Weights of a small transformer language model: 37.2M parameters, 901M tokens.
MLP neurons of a small language model. Each row is named by its layer, matrix (up: input weights) and neuron, and shows model dimensions 320-415. Each number is 500 + 40 x the weight over its row's rms, rounded and kept within 0 to 999. Numbers have three digits each.
After each neuron's rows, "fires on" lists the tokens most often at its 100 highest values on Wikipedia text that the model never trained on.

L5.up502:536578508514536519456495538496488453520452459522489548535462542437519509486480511495493515440506451570545522577463482568463452510545507447523429535555479498466507448501470513518506494505511502472546467494493492469456494553528531532559590585554495530403465556584435467512461452507503488520
fires on: " Team", " Year", " 1", " •", " Date", " No"

L4.up163:501497513506495564537537472497461411463471559533459560642557463476427582517513475496485482486483556534598551557479545462457515483471540482500396505448373582510539576440493518544454458562509492481510498570530520533512509527562518562562524529465523513455495581553520541496495505618531521508
fires on: "e", "r", "ar", "g", "ll", "y"

L3.up516:465488530499507464508557452486519549473439561487442514538504560544522502484564511485465512566483511539528511510561489498502505488538437542409388560468478496488461531462514507479506538470480485493503495441512461507572521437498458502457564501499507493536479504457517504537454493525526553525
fires on: "r", "a", "la", "l", " |", " Anna"

L3.up1156:543476480546517460499516504472610473505450488503440538469421516494463501532459513529500458600543471483534437502529561532449509500476546518477389486456482456450513540474474483542462484524428461468514431475600533437522448494466487483495576487531490533524490493452508470553523505525498522501
fires on: " |"

L3.up548:527510474489591538507437471456526516490533529454510504420492518474534506408448507479524465434447499485526502502492509516410476479503503427495485450522473549504534563557396491562511438510402433474464507467498457498522447481425492543499478478544554431482506576500526476443521432511507533458
fires on: "e", "h", "i", "t", " where", " such"

L4.up895:563547524551540571516530470559505530503523459487493557543513501448503516550484560501486502519491418516464428473527473514542503461528516533477422404546434550493496474524470480530603461533498407467497496558554511540512499486481434563513494501567478420394515531586544464504519398608535492521
fires on: "ao", "a", " Hu", " Li", "u"

L6.up671:494507484471475471457577477532543451467476482443462502489417527541476563505497543493474542553534508595544529555514545533483507449491541481518470514501503514477488427424498448561555481492437451508478428482510531442473503452477518587450576541498499505524414524523562483519523481517492496528
fires on: "–", " (", " |", " in", " games", " end"

L5.up6:490567546493432503449530467517469529530458525417494505531478472576514499480516484575512498515502511467535487466510532534486512457507503454514479477480526541450532477457431506543582542428516494501459463435497498525474589501504444467499597495531511520489504464479491503582496524523489606512
fires on: " and", "|", " |", "al", "hip", "'"

L5.up1061:489481549446600593507573505506481536509536539517518455461478519450540482518445543513523526521505516575514486519488478484514508451476522559493537455527599529491538481524468537505521505534501445498499476457551494543534446460545479583496507493509538508494441485490394520438491499507448520465
fires on: "s", "es"

L4.up591:512507503464567483492507526493455482524530522502540567667520561497539456490553478519491528523534478499484540506499518492445490485507507519537445539445416442499564476538440456488548493492551464479594429490579462475499485501549472503469528525587525440476451485529457505468510482524578491463
fires on: " 1", "\n", " Year", "1", " Team"

L4.up1471:476448559557553496527447502561468538456470567490502476577517441442523503500494543569519498546539565468433497466506486547480479494503505537537551476577472492459608607522478464454437506495498493462541521500471506541436487499480526508498454504510515420496494509506524575511446504506510446457
fires on: ",", " of", " with", ":", "t"

L5.up234:511433495552465525394419486536486454503523501485510508541520536472505511458486496505518512506505545484484484545538511411413550495485488565430428488543493482470490486477471451439527503523519455493492481482535469548521502481492463498455534473530521473471420484585451509504467432507558514460
fires on: " 1", "1", " 2", "."

L3.up894:489528524485459433526490468545518532463460511393487572559528514483504495437451459504513481479558514486500466490484437605483455463525544514489518453497513487501576508512426526545488519455497514503437567514514521523520600602461517463482522551566509467488494489495486454417484448515428479463
fires on: " and", ",", " NA"

L4.up624:483516509465557403466487502520509479460574538476477480459490536479414623539453465504455424508561510535446450485467499483486519531532545502491528469456554505543567535462414534472529547594456495475536455493518474478453544464492567492473525536482470445519426614496526413527449478573512549511
fires on: " of", " |", "|"

L5.up437:510529502481511600489467461550491494501499492442465504499477524536503509499503537436453529437503523532470513476480476561490496413517519506612481393557451473510558455495517465504445476563483434505494538533499471505437479504450458525492531494479475523449538463543445514445468494630477532560
fires on: "-", ")", " |", ".", " of", "″"

L6.up265:458429521496526453508568440426480495529433487500406489439427557517532446515478516538483512507573480556447481486470450558441544467522520536472450549458444529441506528479408464485525460434484531528419448532511473511511497487519548490455514471511497534442493483506466530530457477485556520447
fires on: "=", " \"", "|", " granted"

L4.up816:476495540496476517454514407537497490459479457532479461428504486564560463450516495475512522475543524523476479509519478519499460481562514480571467386439524529515535518499454436482452475492518500529550560496496487502540527581477518527519528506427483420473509502507503453548461455585504510480
fires on: ".", "\""

L5.up891:486518513480553555509507523482515455540475568497507511536493524461498518479497496514466494478549480498456512502497508507502485515551490430533520472537521508519548512486466494570538492509527512470535477458529425451513487495526536564478511534530524460490449519499419492538492461551578531520
fires on: "–", " 1", " |", " No"

L4.up178:458522520546426518491555532544505460424518438474508484535456493585501419477559521523449473516555517498506490491519534427519542507514566483507477442525533513510516519460485515518466483547590480412529540486476451480479523517572404546502607522519503479491456541471531437511463465479485510555
fires on: "n", "st", "f", "d", "h", "en"

L3.up322:463485465456501520561551528472530507500431504453492492515519539531419558486559517500410511533600457475497515481563496465528503464475497486462486542487519530467483452514470430519512374495522531517458518444492473475481531451464510497438527475477495495452515541554432485490447470503571465482
fires on: "-", " 2", " 4", " 3", "\n\n"

L4.up402:477502511518547553461474439508479532399440422430506431520455468487509498496400520457519470433525562596523481607418511591499510507527486466473482465495489509572476584449394536504430516509474465516467488491511509522496501435457487502501492502525427432473507549493540456519482493493496466507
fires on: " W", "R", " R", "Rec", " Rec", " Ret"

L3.up1384:406478497527502540534541493500528575487496406496523547454485503457456541508507507513461431496448430518467537533459522492431447511575515485446491466461517501505494513512493515491499467472473450495517530503495480528480401482491458563441512522485531510520464598467490479476514488524502514512
fires on: " as", " appeared", " character", " played"

L4.up130:474466510495526522455543488514470583454505455568516519493432618498522440476508456568476452590496494559536568483484504554473524438471519481414451525534496425493524503482524467512563490520545482412496466468545498491545547447521524544509512468556481486511445489512524476578446505506513512503
fires on: " |", "3", "1", "a", "2", ":"

L5.up1426:530488542571487459518458501568478461498521482493485526533530475511535460530535577492529545495527499496555476479488427487431543442452549508463495538538497501503563539484517473536544458558430472578430555419519472429530583526480410575558586528561490431503469467478428479485491464528540458432
fires on: "=", " meet"

L6.up599:441577509495510541484479511461585650476475500504566496618476502483480478561583473527516512497433465497483510517547463552475501507557465530538473506511530463430459529426421543438533459452522503526517529490463526536506431489553467487414479541588546468494490504514468561493461510498567456473
fires on: "|", " 1", "\n", " 2", " |", "Early"

L4.up476:537526466478500480551507464536541517503452515475541524477542464401507502558465477499552480476492488528486542568342481467442427528498550417516562494477459532524497571526492538554528498455460470565436526497505472536531476487449481515466534460552487455467480505555450468565512494584509558476
fires on: "s", "t", "z", "k", "l", "e"

L5.up827:446586516467640536460530554525462499415445466515497486540462451491534485532472523517439398493534535504458532453504526595510483448525471532510524498505469577416513540508477445489452496531470544487446450520563459498506531503497472475589514547507515439517461521455479459462447490528454631477
fires on: " and", " but"

L6.up1110:526511489457508509532495496537478532486453536487500484524460479525412592562494452512509530540524507537500468495526544474498516473552519424515465483496438519515507531488460469524523547572514518464513512519512457483490600461520438531525518480470440475514510500540488497576403524511615500505
fires on: " in", " to", " |", "|", " of"

L4.up1521:490474483492573518552600463537472565523561571527497513509463445489463509459506480515535455536507476489513448510488506450490534443510529511473499477514518491559427492413471530424495508501507386508496513543564511514530515404501515569515583482463512468488472452504509528474495483544427499528
fires on: "s", " is", "3", " about"

L4.up526:501483487506545487557509511539477574520550444464464543508509525487466534547497456463525505548535430532460489476462546580513515550546575518457434430524458467524512561471466483477585515559477483479571508494515479497467502544464505477501514501505533476502489484507459514578433482517570507529
fires on: " of", " to"

L4.up939:485572508448441499489519514489532518452484490420467449482556480442525476479459580480543516502563510552465448523487557505539530514484476461532518465475473484510547468536419477481483472518461515562498526470522483419482580540493517518503510455534537509480489549549442534465536471482536493562
fires on: "s", "e", "ons", "ions", "y"

L6.up1417:521575463506511479570564543461582543473472473545511470471468488475484521483557557552543463518458515546568534481471509551505455516497471443535497508559472507525484524483454395508561494464480502505469496491482551448507509426493448535523606530488488490518553474526521570532393484475466498469
fires on: "  ", "|", ":", " |"

L4.up146:469457544486461501513465450564433576415446559447537487471467465512514552547470525427517498481505447530542477551482517478508469545517504476500497506504476517487427479461498459519449499506477515589574510475537491492541571571535376453496508514506480440433492485471500465433465479569478522504
fires on: "g", "O", "a", "ga", "n"

L6.up369:504536494549461473485523497482435530465478523410502470577433482480506507496513525554574522530475477469516519489588542461467464530536492450530484550528494551474516516540434505495452560464499481561525518510457492455505510421547462513456546461516492478496486457512459533518489505529521436485
fires on: " |", " to", "|", " his", " a"

L6.up1050:498491616464518513414564512529475540478452441476466459599425495536473478546480533533483503508475486530575489475527557480504476510497481483546407487505444550462468451445492479510519484508499434459526433523494488531475524467509432526553544532526543590486433470526527548467454457553458498480
fires on: " the", "'", "s", " a", " on"

L5.up1265:575523476487494516464529486522536521518538571504512473542505477493541503495513517502551563506513428493475500508526560550475456494530510544471568504469466504512516554449451445497579383478500493494561516479479470509543462494461479523589522524595489437425518556545433486467465365581598523471
fires on: " of", "1", ".", " |", " code"

L5.up976:483505508499533505506564455564495508537451547509590457490528478481515483581466520532453546474430448506520510528524436482521498398557469563470477534483474507514485504441519461475557460550488481505434543582508481530472497509433539497533594509514514458378518471490445559473514386476496432524
fires on: "-", " is", ".", "1", "2"

L6.up903:495498509533486544587496500563414567497487514484514490480557496479513465520470502498594521500527500507469534467539502544472421487485533517492538501600464507498460547538470545459531451465490476404480485518461530492459489556455505484484469505560518430557490509428475559490540475523539552534
fires on: ":", " |"

L5.up400:469507516484535495530548472479424490519536461538494518540520494474512520520493477434510557463479492486497509532501511527418507504471491486547461535476461445509476577461496511482444557554567456487498545537529520564479508465457523553482480552512465527439541538501541490487525474539494503547
fires on: "r", "g", "ge", "enc", "ar", "b"

L4.up1302:426466523523538466504438454533549582521418517473506531586482394473514469466524438540524496526569503489538480460499489523501491519495487562511523436444457420508473500530461427596509521494456509553471520571503520457530512514446481528478529470552449393489500525474449468486475481533496479416
fires on: "s", ",", " and", " ="

L6.up199:474493483482469501631582519501524558552531533492503512526495487457504510543533539544413437518584460586524495473450416552482453527524474531515498523562444448534468513556464469505529453508515515583494482503526507563538543422536523518507560539476537549496553509517445516465462511513408443459
fires on: "|", " |", " 0"

L5.up1438:490476468494526445477468530476504514498587517529500489463498512545517490463489480463515490424492456520502505474449483482429504558528509505478438484535568435519555486377514480550527509559469443503517496500525473554410546517496488516463512565571538388502503497515515471502396384500477502490
fires on: " of", "ć", "ve"

L6.up1298:517480474548482523547506532562480517439545535536464508528542544516513575533422480547513408554567501595487534486511519516430509512563506423536485403444439508522477546536433510451536517560497549431532451482536494490512568486520505509449567554456463508451476550481476523531546507480494501458
fires on: " as", " was", ".", " became", " is"

L6.up1393:461553454506508482487450514497478531503564513567457462582506462490500450459487504525449500535493493493508565558496489513488561471507468402465507504514483461486483541423493495480476497575480548484539465517535496529413477515467496550488549474524468506436474502510533494431475497533547471440
fires on: " his", " its", " their", "s", " to", " a"

L3.up643:445623522526489520515500500469426495453532438486494527551496493470550515560527529508475488494497482509500513477557592513502460478511557565440473493490531626484496543531392497492462478529518431493524551419580530520537495507496569528475552485537556492466496599538483520508446500534479441493
fires on: "ed", "d", "ged", "ted", "ated"

L4.up424:467496488563496546530408473534516469526559546503490480458510471507484501444448517470541462510503506498552516494523448486487425506539491546544411455541530474504499526521503488497445487544587441517587460546490537468571458424517503522462514457493456455440424505557512439424482486527497498508
fires on: ".", "m", "ss", "ar", "g"

L4.up655:491493473493478489525470449502530585484490433494544539530515532483535531550508503512471453538519489567467470513433431555504483541514526498507501503565504490498581508512491476438472501527535511504553504409524581523566516452528482515536510532534448474508525534480476525553430465523509483508
fires on: " |", "\n "

L6.up185:450476516529461495485516484459474474525511529515496497509502449502390531527487498477495510515543412532490466513515514450446456501555464501456461444465437446541483535520434547544532415520509532540495550542457533464502523478432520524486576483533503508504444480529497460473425467510411491507
fires on: " (", "\n", "  ", "pp", "ive"

L5.up1480:538512556522480461494517484500566507512568458494513557482473538480393453416534536497392499523549447535505501469506459484516499489552490521547490452472469471506509495482505496460486517502545519575446513542532579456584482501551516495509568566538553527510493520497572527504493431491451518506
fires on: "on", "der", "n", "l", "ko", "te"

L3.up136:505516498477474502513534517506542548441505462493489459552477529548445574533515448493511450507486500450531495468582432466490491541610444529513530547519507487522483518543478437518520476456506485508493418551480480510481551485439424494481556489458429398541510514515434567516407522609547466499
fires on: ".", "|", "B", "ated"

L4.up360:426549618501457551480509489469496473456557531517457506557479453537504488497476528528499498522548539519491473497482589469482481494475509537548467450545491470497478542513500404511517468523567406471547551483543503518478551444492477607518498464392552439525503536453457443469500498500554494517
fires on: "\n\n", "st", " ×", "ne", "n"

L6.up190:438441533475497434520524455420459513375439472452528469523503503544444452466477497500545524485534412520426429502536489472490449496483526550472492409560507509473529437513449523524503475516565522463517507523488526461513582454509481503565483445559477497517444517466463460470491512530475456544
fires on: " (", " |", "\n", " 10", "."

L3.up1337:443519498510612521533510530451463528505476513418445500465463487478447558511453447502501491555552473569501489494518561435449505474533506448513515503452564558540450527424400449526537438526491486468545535514554504499469505473507537466459538538523502428498483509473477446599454510580548507496
fires on: " |", "|"

L6.up801:523530434485509482495566486520530561529494486538426513460486446534530502481498486467530492521484534538515538488473509569401461503511507479562482507555498466498530547450477445406452485488484466492485486530517499510490532480461483556493479554528505466475501520496480521505441394621559512505
fires on: " and", " in", " of", " by", " for"

L5.up1207:442535586423541556421559499502512475458518465406480453558438518514438482514499477475476476500456547519548569490484546458453428513506492481469366455498482563539500539411489438426503474497456416477541383567485498542510508414541433586489508519497513484471378502510514482491421479598494535514
fires on: " of", " the", " in", " a", " for", " to"

L5.up573:523510515493514462442500533546507601463549482450496459534515466458527521567502479528479496503550554503497529521535502596559467487563514473463549543463552513549550478503453541433579513498455482462428490553477501486487520478470531526463535599574430546507472546468520537468454516517483530510
fires on: " of", " for", ":", " from", "ric"

L5.up828:509498513601469529522552507472512458480579524474435494502556524567551456492559575490502491514497501477526515544510491476537493525536526542490511473490544484529462584536504464546462470501562469480549523465468497446471479432529418534521536504489531495526470510469563551444515505513518504477
fires on: "-", "th", "h", "d", "st", "ali"

L6.up629:468520459460468474498547475466582499575597573520450541482528445464472509507490546493461425506541512604460582544483484530410501451575551554535543505446551480539503555474488532448456492525540489474464498528501510489525468524475475545497522496510528465452468456549501494576512469524472496542
fires on: ";", " of", ",", " and"

L4.up1444:480520483524417505518503477554493531504542523464556438548519483440463484480461486519474423509559519507466430484494476445559547447490525527439492515622466531587519508560513488558497461475534424486401508509531480549520546401514471513502465454521495466516548534460487468479490515511514509539
fires on: "-", "ar", "ign", "n", "and", "mb"

L6.up749:513500535486526510448434474477483521465550526437502539538586408469548504514547526545565554477481459455481507533492518504458485472553541495488544442586480519514538557459446507467502440462534517451497478501500493517482450504450476532509515514515505453484492545508505474498507501556535533527
fires on: ",", " $", " out", ":", "/", " Ind"

L6.up416:548556489485454551515458470512477531505422485485484503478501427550483549456547503487464495511439478612524492511531415497504463496569530480529502456475500486506487491481471488443446517522511467539531549492498449470585588413484505565525530459517479442443477530542447529484464538558509497537
fires on: ".", "–"

L3.up153:579557462503537541490518481555518552530569551495505517569494511488504543511518512566468433538483508519538471483524484568432598520430482408476479511507529489509515561498508490554474510519527443485453476461555496495509494454516554567556525569502554450477505518550547509517452509555475521500
fires on: " the", "r", "ual"

L3.up17:544539579469536494515509475544465532505543510495527507500484497441522459534417527479551545474507455596490462482529487482502541450494497472505512532529520483497490473493424517566526476494455449496505519501521477462519456486517509571501497488493474520473448473459454494467505427506442451507
fires on: "s", "es", "ges", "ies"

L5.up546:498503545538485441514548469528522434536531541502524537511514511499527568607511498599492547543617458558540500529519509510526530441458498511558558523540479402445506475509488452500514423527513506493547471522516505462522544453459503532499566506531501521511521555496419582502488484536541503495
fires on: " |", "y", "ance", " ("

L5.up1109:538559478534462517390564511520580536387500498462480466482473513589557511511464502576497495527438419453522528481523443525509432521590441434477512488496521494463576495467414470449587469500539518458459450526468509541493535480499510495483507517473499438482571530532447533526464492526545444455
fires on: "|", "°", "}"

L3.up689:473496532501514540499557480543519563517494494539545507550529474468529547593512494470447542533573526577488524492522537454463427474534477536533483542492459480455514549380444553512553372501521533434514505521531489475495522448479504545461529497475576539469450483525414474494483392521508495490
fires on: ".", " 2", "2"

L6.up246:562579457543525508467482451536462468516512504481431484520531476501511449513511505541510438496530491539442557471445511537520541457486492482601555431440508546456549523544506455505390477550482520496589499489556458515508518481437478493549492519519515491459478507480484452515467530545475491491
fires on: " and", "-", " &", ",", " for"

L3.up215:502517546477485488499485473508435481492452502517519518498449443480505529493477558506479387502489491475512525456523491486490496535492454490563476449475434512468517572502467456502454518536529509498536428574529509481474561474479410474499497499479438363446476484501522452502494445535463486555
fires on: "or", "U", "n", "and", "im", "a"

L4.up979:469485541481606542475536430546529574494475439551544500509478495523522563509485499552520477477522463467455445492404491559514485521576483446488501502488473517450510524495386447516527489588503469486542482514601576524518477486484441494535527533507431435514464565454472502470429479539511469535
fires on: " as", " |", " –", ":"

L6.up750:544552539492496598449449532451462563509538486419517518577518496507461508483568486586467482483520485547533526474558536522530451486523573556555508502500500520489548583410445536490527475486495428505559505496500552482502478446503492576460501552523454572460505556531502431497517481522526553508
fires on: " of", "O", "la", ":", " the", "le"

L3.up1033:534488493515488566469465466514508515531548472462456466544497543524522547466392542490511485492462489492495457479532548536442495516576446545506451483478485518477569501412437470526497404603603512461494501476551456611431555520389490505450495575449500472468510511518473514474442526544487435496
fires on: "|", " the", "ec", " to", "ific", "bl"

L5.up803:531564440525542465547496510465477535513593537511433529535473489482539478543487479480452493546437486518484576543545533472472487561470569490526480487449535500498506520437483431514509513493548487489478598435541512530507436523562481582474577501530455490450475474527513505506368541501514519447
fires on: " the", " he", "th", " she", " was", "3"

L6.up243:479500489553432527539520534437478524556575524432452563496506466499466517442516494505547504496503527528495519489467508463400439500590490481496531426458515488536490535501438496524533423453457525457522530478537437450520552555533445528495485474521489436540529509553429494501462468561463532495
fires on: " is", " was", " Candidate", " 1", " 2", " |"

L4.up540:478513603491516510470453513509465484467494493534482508494501497442464497505405512451476519574512526565460494500486525491492406466520538554469541409495532577446530588504499416495475491507544447527508467492598569554480496466475477559496528467467502516451472541474482547508456505526461484553
fires on: "d", "a", "ich", "ed", "ine"

L5.up157:506586533463550427421517510468474474458380449441477494537448492400515469504520484529428471466534598469519511517459567472500461529490425478543458517534485560534535560509482445513491496497529402520522460564501513514437519473596539536509486488504554501449408469544518497490422465603509524490
fires on: " and", " of", " for", " on", "ing"

L4.up812:472454503486628540474512515583473517519462554562612477554482494457428532434503453515464482548499492483511507467493539477448556485563522463548515510531494551505496509432435506522494440502512531502504412416570537460515552523467443509480497488526483448516513544488484542539486502507540458526
fires on: " |", " –", " March", ":"

L4.up893:566555550554409515537463535450522522426535543433468475527472519521490501538482525520496534459576531496414433555384521490487530519509499446508498557501503469558496504507441525494491506550440492567525501602501554487459555496515473528486523482511535459486532482541440528565534433487476510506
fires on: "'", "s", "y", "ation", "ter"

L5.up1425:492410502496467492547453523502468503559501494492439557520508497486486423476540525507514526475571458543517523487476489552489505408448490539470520540526464488424487478554462456536535467563504516446468518514477482505467537491526530521486491507496498444508467516455428553521453471512561461476
fires on: "=", "-"

L4.up952:543549510491506537487471549517423572458465478496534469494515495481447521589509464490512461497562454507464469532543514543484520521552454465547551476549466510546579514513480483516486479477473540518492447530499529501481536486460478508491500501485492484480547546511430503497522488502606453554
fires on: " of", " from", " to", " To", "To", "to"

L6.up67:465475503463475472630487494477529546514606528449465492525556496500490459512371503492569468508442510529485529526500545528480471492542555518523521475578521565510516494504467512449509518514473508490552565445458529501468502539485445569519516547547479536535478494497502493508511458604539504506
fires on: " |", " (", "|", ")"

L4.up731:496641463485553485467507507545519489513520500506511503536466509516491574483570480561423493495467531540505464544405493510484573560504513382505482495495509503546557490477476385482534520494571493496495504534542516519424455528510513538489552531577509489477460490541502518492447465511431516472
fires on: "s", " a", "gers", ".", " /"

L4.up1164:577470523493493575516518494541459492488505536512477540463493448483474468550483483512518520521565482501479540470514493488504569569506521515496550461501436520461450458507489509497465514560527441519507510496487510477484513485483449556480513536561397445448517497499474498493485396609545482478
fires on: "a", ".", "ia", "i", "u", "o"

L6.up206:522471521466571486592545482533496483502587617487439501574479523487454525488478536598487471555496467487399545501587533490427496492505513522501441488484456496500492548457496432587529425511478461500427466452558496481509490464495432582554556522515542498446553510564521577556466493475516566457
fires on: "\n\n", " the"

L6.up852:447538468415455502477516509503506505516539518539466492517473441555493502527474455422520459466550533539544560520408557496434480451579432495493498431480573501448548555486472479493546440497519526502478540511499491487499514506493462489478507458507500463456549436516460549474477469554475476538
fires on: " a", " is", " was", " an", " professional"

L6.up1258:609534580386552494533547491530431555457457527512490451487476469487429574465524507481539510513523463477530451504481527536417481526489447469574530516505449492464497498520479471466447514468445511460463429487444516491415499454521463493518497568447516456499509526471506495508528486542523489579
fires on: ":", " to", " for", " from"

L6.up1394:533510536562536473519512509571433587443446469469459480462479501457439511502551529551502447474546520499518455517501469497478482469513529546522513449420464537519508478518479436525596509474504477617508508562509571497497559448512499507505547492498440478509510435459462459493494464504461398512
fires on: " to", " for", " help", " in", "s", " and"

L6.up150:520568472505506493538456515536561590490587540522443497497501502522560515504549603510455430544551485438560502544445457501518598525510493418534457522529487500555405453494509532493505511524481488491499490471493490515480562505499449477475592487493514554527508512579536544464489488517503501473
fires on: " his", " a", " with", "al", " their", "arn"

L3.up916:547426510494492449550516518529538503528528450503427581495518482469517434428501564510453490481539491496507522487510463575500486441514542520522532539458500501550519571499460485471459457551452453410499520576543521513494519496519495565480538517449533451509560501523468488550456467562501536483
fires on: " and", " of", " in", " with"

L4.up773:531581463475518479517541559538452403451450466433522497521427469468557427552528455503468507545569507452471513521460497520485441456517481419554538415436504594489516509477499532583518559509524508501514498542561587479455487494491469552484545562528510584493479508448536440501439486514469499580
fires on: ",", " of", " -", "–", "d", " in"

L4.up1519:526492508441549477570498546554494481522554521567522528497457536491517461483447490509423502546536506464491536503543486477438498468520504417486509518492548486500464503532417557527516433430456509472483545469521503465505501442541466576524516442478521474409520477488454524611440507493501504438
fires on: "\n\n"

L6.up1466:511504559491499521529529495522493513486558552487482484509524507526453517536476457519506493506545443513446472525465535425492455558530490509537499507501430542558496461425339512410505484552504480524497518557597536491433491445511503492539511513469539524544437483433530446417519486524476454474
fires on: " was", " is", " were"

L5.up380:531553457480411548509443510521502514590513517505500499580536514537458502498471480526459442573506485565492525538426498513455555452597517456512444484498510495477520457509438579500558510475497542471564524520462475438467595517553471513444496486556476385484531534607492495544493500527433474520
fires on: ")", " was", " Team", " is"

L6.up1348:474484537480568564474494463557494541479497508505428522465470499560540449504490478494470501498440493554442494513397565500474533490582496485508501506488517508497459469480487554401633461504504449491511534470499497460529492486529493568435505541511543483497511554477473530473481465542577543495
fires on: " as", " |", ",", "s", " played", " of"

L5.up1413:476542513437450520584567458470502565503458532505489565519450508494448428545490467568481456533463533475459487465472504476509554469522487515497488484476518529427485468566502426437522443497529509525499521525514531553527556456518540528500557519494540525488527539538554526422479513533505475494
fires on: "e", " |", "i", "es", "h"

L4.up645:560533494456527519419525563512417496510500475483399484531478472539507557477510495496498449483520519495504513489512485525494508452573525505482460475434567537554487557516494554540546553518504474492482416491507538528586492543529511542495512551512507502505466531471498466489444517576456522555
fires on: " of", ":", " in", " de", "que"

L4.up380:515565486500435452511554508469522506493529543533541494549515509499500491565493495526417442526572500590536540525529428461489509484524520501573516500520483498491513528493468489446526536530527526528560553540532572460500551488449470498458556583526476530457486564503505445520507494517484498482
fires on: "n", "Co", "ci", " Co", "y", "l"

L6.up61:560524481535514505499537505471385538528498482499535498420511498525491519483553564495603519482484405465517434491453493480495527521572518439519450517462491507511501566556462518465441474495504497496500494486529524478528517467457462570541564465460468504509494498479481472441558519586510448547
fires on: ",", " a", " |"